config.yaml
num_hidden_layers: 17
hidden_size: 192
num_attention_heads: 6
num_key_value_heads: 6
head_dim: 64
intermediate_size: 512
vocab_size: 8192
hidden_act: "geglu"
norm: "rmsnorm"
norm_place: "peri"
norm_eps: 1e-05
positions: "rope"
rope_theta: 1500.0
rope_fraction: 1.0
qk_norm: false
attn_scale: 0.125
bias: "none"
tie_word_embeddings: true
parallel_block: false
extras: ["capped logits"]
init: "normal"
init_std_qkv: 0.046
init_std_o: 0.00558
init_std_up: 0.046
init_std_down: 0.00483
init_mimetic: 0.7
optimizer: "muon_variant"
learning_rate: 0.0028
lr_mult_qkv: 0.7
lr_mult_down: 2.0
beta1: 0.95
lr_head: 0.0156
max_grad_norm: 1.0
warmup_steps: 200
schedule: "wsd"
decay_fraction: 0.446
decay_shape: "linear"
final_lr_fraction: 0.1
batch_tokens: 65536
max_seq_len: 512
doc_mask: true
train_tokens: 306400000
max_steps: 4676
dataset: "wikipedia_en"
MLP neurons of a small language model. Each row is named by its layer, matrix (gate and up: input weights) and neuron, and shows model dimensions 48-175. Each number is 128 + 32 x the weight over its row's rms, rounded and kept within 0 to 255. Numbers have three digits each. A neuron's up and down rows have the sign that makes its largest values positive.
After each neuron's rows, "fires after" lists the tokens most often just before its 100 highest values on Wikipedia text that the model never trained on.

L7.gate449:117136150151146088138187148171100133114160086075144077103134183161175115117096138129081099092140150121057153124106151106135124094159156109142038160127126101100133097105168093170125177101136113129109153153139105123107157136130150173096170097074134186110085079144158103131174147173103147167129144095171163144143135164151158131177140114056128141082111111194107111098149108144085067068089
L7.up449:127128137031190113166157112143130117098144098179120132158182063130118161144145107157145167126134180129118110155118176096106086114129202076118156163158128125206139095123075094104132113062144092135121099110161143147174103084159111172119039128123033143080124147139062101155133110146153106117077133099130135173103143074177165116121147137103079088117132170131114123166112151135138104147141
fires after: "|", " the", " a"

L8.gate90:126117198121119120183134120135088099080176105034172168098174153162143129127111132079162119172136137120152158098134142092125178107117144178105116158086171150081116133116120126129081133148124081138166155138066136114116115113153134077120069154129175116113117141191147142092154147067157119163099167107151115085125144089173094116162105155085181095186189148148102140127093089140159113144158
L8.up90:142084166102086124128100109145151160123141149104165162095183118113136110125121151075147138123105102099110106122139069148122123166102086166085145115105176125140118157060117083134073121071096101125182117152047087140144140108137151080147092099138143095108125091170131118106126167043135152136071100110164139172068117129140111128075109052125169096168096125133141168163151104091127120130174
fires after: " |", " (", "-", " 4", " m", " 3"

L7.gate69:089175103078131088107135126142135172172122080123186146120147089134122134085124140130102122103148142197126108167149158092125108101102171055093105111207129137145084150096173102143153145159093101137149124112143087141187171110099161117094207137132131127162105147115152202117149148167127126149127113128176093122123157173126141153135183130114111115082155108094149138102198102107085113121099
L7.up69:070109124108127132072140143124091081136132073107100180108124120136122088114129102195154133168072169176093099091168224125140176145091170125092149123147144195149162166140143138120130062161171127131151139137148120124128100113126118152086129104156093181119150112124143144175117136094116144165157094111174111146128158121133166136137107106187149126132116180049128110147182198121082108159140
fires after: " the", " in"

L7.gate209:120130130067141128085163126183144126099114222132168116121110096120168094148124090067091116159139159098118118119159119117108119143171145168137088168159150139117106067115120184118182108158117121159120150148162119088142100177142100168147109077108167150165108136103136132101066188158131126090085189157096110132087064093121134161183192139165142187109082200169076196118193112140136139146158
L7.up209:089137178083107102104127160175085153105083145139180191155063122079113116099151148133136145070089134168151135146088127118107107139149158120143122061159115125077166100102109143141123116150159155169129105100111137169164098133130086124148192166133089131162066100154152058078122095119164110129104123107101126091050098155093124140145144150129104067146050122047136089158122118124137133164186
fires after: " the", " United", " U", ","

L5.gate114:075093122149155186079121152159211188134130143137161180147112134138103179116112154179100122107113141112120141152151114116150141149160109108116103202094122030121079141117098147111138088162093182130177086116144140124118099119150152148056090140115134128107137100113153095094174105134116145070159213110104164184142094151104134087124104181167150139176149183196127090072151097143120088139134
L5.up114:182138073151118182190159137113144091155062119099166121178122183157123100163074187109116153120089134088143109139128105120124108130101118129155177148137137104123075107116178093131117172115034177164125168170169143130128096161137191135120140163179153159113122143145113097105148151135132160165126179088128160094145099100099071145176139163131140117123224109114099121110129098124122095080092
fires after: "-", "\n\n", " (", "("

L4.gate311:091121161129153105098171088121136087144070149140090105140075138110078110090075165133123123131126171042124126087157110145171124126138174138138181132132113084177128148168118068115108119153114172186147096143169167180161130152130168157166159135184111119130107097165124131042166134138117126098173157120111173099124126131122162122119122164151125073163172143134171148107143127132094086152080
L4.up311:111129133149175140135104150140165203122075175183138172078153199174187126138095182174113122080125127115141134125150105125128168112132111195104124149139132081103062144114109095101078123100148131145132100105155113111141174143102207121121120137143182138090104125137165144099132148080146079087139151170114153121092151192081155127059167172084071107095134121116169107160134111106130157124122
fires after: "\n\n", " (", "=", "\n", " \"", " Bi"

L7.gate359:093193115077145096162237147176106100134060119091068194176118106174121105096180110168095121157177155120106120121106140087102128140128178072137158090135138154142080106103095084123156122143128103174129164073109146135171144143206160154132132101140154176136127077113141114136127142109142139159164147129151096128091086119122170118118158144165089105142106164049177146139151161146107143195133
L7.up359:120143190131168101154118077187127211153143112126097114189118153108165187124109159203054136155133095157174153127094122204158131132186114100130121114088090123080133129091126101098140133150116093156144103138072169114157150104187162146123106126092188191172213112138158126155160121095145148093160166098118145084122137090085120152161110129133126154099160108110101131145164156147133091186043
fires after: " the", " of", ",", " with", " at"

L7.gate113:139187124113102088134150138173065155151141184105114168135107138105095133182120130107083195148166105142168173126114073129154131079122100157199140210156133105147094110123149136149096119119140152135136153127174131120110171148090077108130120133094150113125066082150170128098086136095159136170179107150101123123145142117096112150233135194136161143119095142086152139099141104143118084136084
L7.up113:115156175065149143106079087098099113090114125149082133112112168170143156093104179090124080177143106162105144135113070068168120150101128147083143170109081086115062168126128188171170096107110117176127132149132049129179157117130144133106090114095069135155151132130168148156124104107135107136091165150135154130121129147147159123102110157114028187143114110133104161144081131103171137163140
fires after: ".", "\n\n", " .", " (", " as"

L4.gate70:081139185101165112073119145157181126118119131123096110137129109134095140095124140135154117143119111152188147047151087165173059076119155115132109131157113054148085146066116083104140121148140114205073180122174138116152099119161198085083152135073130133110106119191193083096154099098111165106152095077104163117084148210155069167163180128140082144132093101170120112122142109142159099109094
L4.up70:168089143126157088138143119078078106114103171169115156141063115116159124077125168169152130130124128144137114129110142102080193092089143127106119100105105151141149140154104113138117118113128126110062167143163141096195132159156131093080165125154145080121135091163090145133117143056112131096171136040198187144149149130159137105161160153145129150102104107121196117156151103117158127084095
fires after: " (", "\n\n", "\n", " \"", " Supreme", " Genus"

L3.gate341:125163128112137112148114187178155126100137130085147054169152134174144074112161083145092129107099168162126126178160174110084173104075097031115135121062104108158093130072147112165171154084119149120125126123106159154061122155146168182154144075181116117169135149102178146131228131172189157157128135174111084090132123120127131097164134126125109155116118212149175115108098169136145149175083
L3.up341:099058144071149099087091101120120156106160134099167122128117084085096091168199144136157104123148126154100105154139104136160150081113083120098170134119160125122115128108083036187131131107168147173092148150125166152132168126114149134128138136133147111203156126144126147147158134079117114070097116105082106088143092143105151204122167178101067093164119091072103107159126173116132128132156
fires after: " the", " The", "s", "=", ","

L5.gate436:138105157092124166117105126150093131135150164133134132150157124160133153134143144192119123166186091178177100160163128108125094146135163112114189149101121139142124152090096094092125186120107071137167071140123132125145118110151158173182158159149199101215128125094068183080138158065123107200200098198144099124122118125152167138154149077106144182134113145149126174155109131068185145117125
L5.up436:118090176110152151085127080183123126153169107153136098096122100097079191121165111143138179137112130115156114117166105178173147135114112126127113119128152147093116164108089071088074137143078097140141116155147175131124166130135122194146117125145137077123143137128076109138129115043083126109150089132080105124067202099120113099106124089129172109136105189156054154126116119098156151124090
fires after: " |", "|", " by", "-"

L5.gate30:132202202131141134150128189104125141143130189120144098146160102110095111157159079102131124079135118132119148155122122152130125094165121119146174114123220103131146072121144139132085156092147156191156129123050123118120123159103121125118093086056110114138092070107082137121146153150050159120145128124130050129107132122147117123140143144188132106088143148172104124118124071143132095125155
L5.up30:128109116095119018129102135135139120140063166152128146083162129146082116152153079163175120143132102120085156187135112139070131084141134135162158134102094139108174113097110151162085144137204123133074130102145119095159138098144130148045122135091147130134096131073152083111108148126150083070160134078114065134144146124103140124114224136137125177184140171097141119162087138112147181150171
fires after: ",", "-", " the", " much", "lect"

L7.gate297:104086125073084136154128140093137119115137112096135164132120180093100147149131147129129056176111110140118124141098194164132158112140076125139132129136147148185050139126176099174167108105086076111085110118154170113096132072064154081163100131203136119108136149132118112141109156125120095141159073101112101097140115161121099093096152142120158123140169127161106171138163109119158143180182
L7.up297:081141153123071100188177093109097165138133122073150162139143072139158140081113127098136134171160098181137143102140079132128119105175093159143193145115141125163079174123101110148138116170074095121092178108094178159121159140148103118054102111137104120154098100101174188140101149117196124138106142132133139141107156094118052144169125070079132176139121132181130125148103149133182175105126
fires after: " (", " Released", " 3"

L10.gate106:125107149078059136148194120181155105057087112137096113115155107151068171075170126138095134105102158118101148095124126105118118138212139139195097144128128186172131148126117113120140174152124154126109127130122087194113134155131097171105112124107121177155203135142149084089167104115128143185128182153144140094091178130134087143118141176080107124139166120140175141173104076162155110185102
L10.up106:073121132165178184148131091145192078107157130127130069137112108133161094132148116085113143126119134120162136146155102140105130122102175144055146121102103158119149115188124175073144129113073126132154139185136129170169137116112079139087072085106158142173141115123208084115131109118149096133127188102114190109113088131109194094126180181123105140140126178115105070186152134187144101130128
fires after: "|", "\n", " the", "\n\n", "-", ","

L13.gate256:189219149124148150112140124151166124123073193117105155118144106067099206099127143160099158114152148118124188101161108158131135112139198128166066158147083069109133092081153121123101132176112126160164101151143146139079126119095107159072191125153113084121122129108153122138079116166131127148165088102098153179147100116086148117127189143101132069107122100170123164148123119112104137137145
L13.up256:163096102109142143128094117139139147112045113094082122151139154079144145160174138176136106110128085177129132101175099163137154093161146102134174127112092149127075131142094127122125117120119112146105104086174073092096159132118110136100222110122177146107204150068132083170179102132121083123103135124129164106174121137144189150126144110142131170083110106186142092094131118058116094084114
fires after: ".", ",", " as", " ex", " |", "M"

L6.gate41:090137168088123174078195142125167076174131145163132121108116158109183157167170142135137086125113177107132145095129109121102143139080129168063132144114172118113145176176148082042143104107131090110142188126147160171185166093142125145104136142161117137133119153166116158094125205116167124129103156108183158153109115121107101112109145108153094092150153056170176156133153088092131149176126
L6.up41:134120109149095155151030141128075075163163134141101148158141141149183094126116173173133114135095168112093106075103172137056093124099108134090112071157146186169163117121126144142125111050185116156110108113136142090089185145080151136132141121118104111167145067132095085181082162073132146105104146196136120144111087090082123122124112149125148136194123131112113160181110130089115197079145
fires after: " |", " /", "°", " (", "–"

L4.gate128:129059154114158166103095169136178079099070133096078152108090144108054095203080149128149139087124198122139151130149144189100087115136096154181102134142113094132131144144133163098098113123175173103157110152181097139158088168107075125148151096112132121072127136103124158145131118098088144115156122150148164140141113071127123119112132163083116081100100116139129115177120108084074077165147
L4.up128:105155164170101109142135141124108086194171081120144131188113142144161163177184141180083142094078174116142079102154145122172164125135128149170192144156159103107117192109150174165145114157120159117153167145143143080156136118150114133162176163141125162160145128075180074129098136116093119169185066107146113043138153087131180118141087124061117176114092151121083119126104087105157062165107
fires after: ".", " |", "|", " .", "\n\n", "{"

L2.gate392:097119113103118083140142080094149152093160136088118134112093121110175110145036105117074095077186096129049144100144108176095115100134106157106182121132112124106152112123178146082067064117150128125126142102134186108072103169100138170169160144140087114085195068112134104104058076155178157132096110096098091100168113108137132173112129191106149144098112118151178099098132154138130154161077
L2.up392:105186090104077103145153129096093153073109132090141141119099111109137102126079110113153132038188103122119135152170151175119122125143129131093153114156113135072126093137149133105129078088146084121124135117080169118070122169094110179162167143112138106114120110088109119131101105234207124164118104165129129091159151077143128115160193167071152113118128126122100167164095168113153156146102
fires after: ".", ")", ",", " 29"

L6.gate110:101176127144148162195131126120166091128119103117124150192158113124107111173076175119105078080077107127094131079128085115096075111139185137110146186161090138156146126067133179112145082126107118100139094138120074174120058162108073192154180164064091108148178165101117096139137130130130133183140130167087138162144141126102179121083106137118069132118155164139153113163148141130073095113064
L6.up110:125202103140145120096111170111089122150067115130118088086129137113190077123125117146194166085142165134096153097187139102144115139095148119059113151110109120153148135101124141141118088085129144126123110139130120195141117147148151153187102122089076163079185084149194087170155099158153107183114087078109065147141163070131196136144121107105108069103117125121159104092150070143131150125187
fires after: ".", " New"

L6.gate37:152175195130095118155113127120190121133095104137098095103127148084121081131088102180123038093098154114125131139072126111139088045190152079096031078100104098165173147133171129097179079123127105112121138138131123141084093117065117092101164096160120156131122118171151126107174127140144105193132114072150099152121136154115049108109140157127142099120083136109135118142113083118120154156122
L6.up37:223181092129172133131136104148103156128146190100120161098103097087123076165094067135067133143137178142059113084127153085160091121139126137128129122172149097140080174182103089129100108130070140141086137151143080173089126157134114132133130111128106113096089164033069105167189136137075106134088154050085106135130101076134171154132165132156108143127049125120138139136167118083098113162065
fires after: " in", " In", "In", ",", " February", "."

L13.gate311:172128066112177177137069161116055086141134153158047090145141146117143090121108154170108131128138150076145157137140151125119112151159125140145144073152113081126111161053106157137116168119058101181103123123158137120140107167204124162122183155119128094145201122102136143127092098129134160145143164166165141071139122125130179138166125107154113161131159147115179074112125106073123121134048
L13.up311:127151130121129113140135149154088116192158143138108158139174135118161139124144125140114085119149085127129118060097132192159056187123163114116103135168166201132130112084133127163129135165114095142117089126107167112119123109180133154170159098126156208140181078153081132160122155154167144102159115098120085132141130140108135108129117115137141099140104128141179144061110134170113112149107
fires after: "=", " =", ")", "."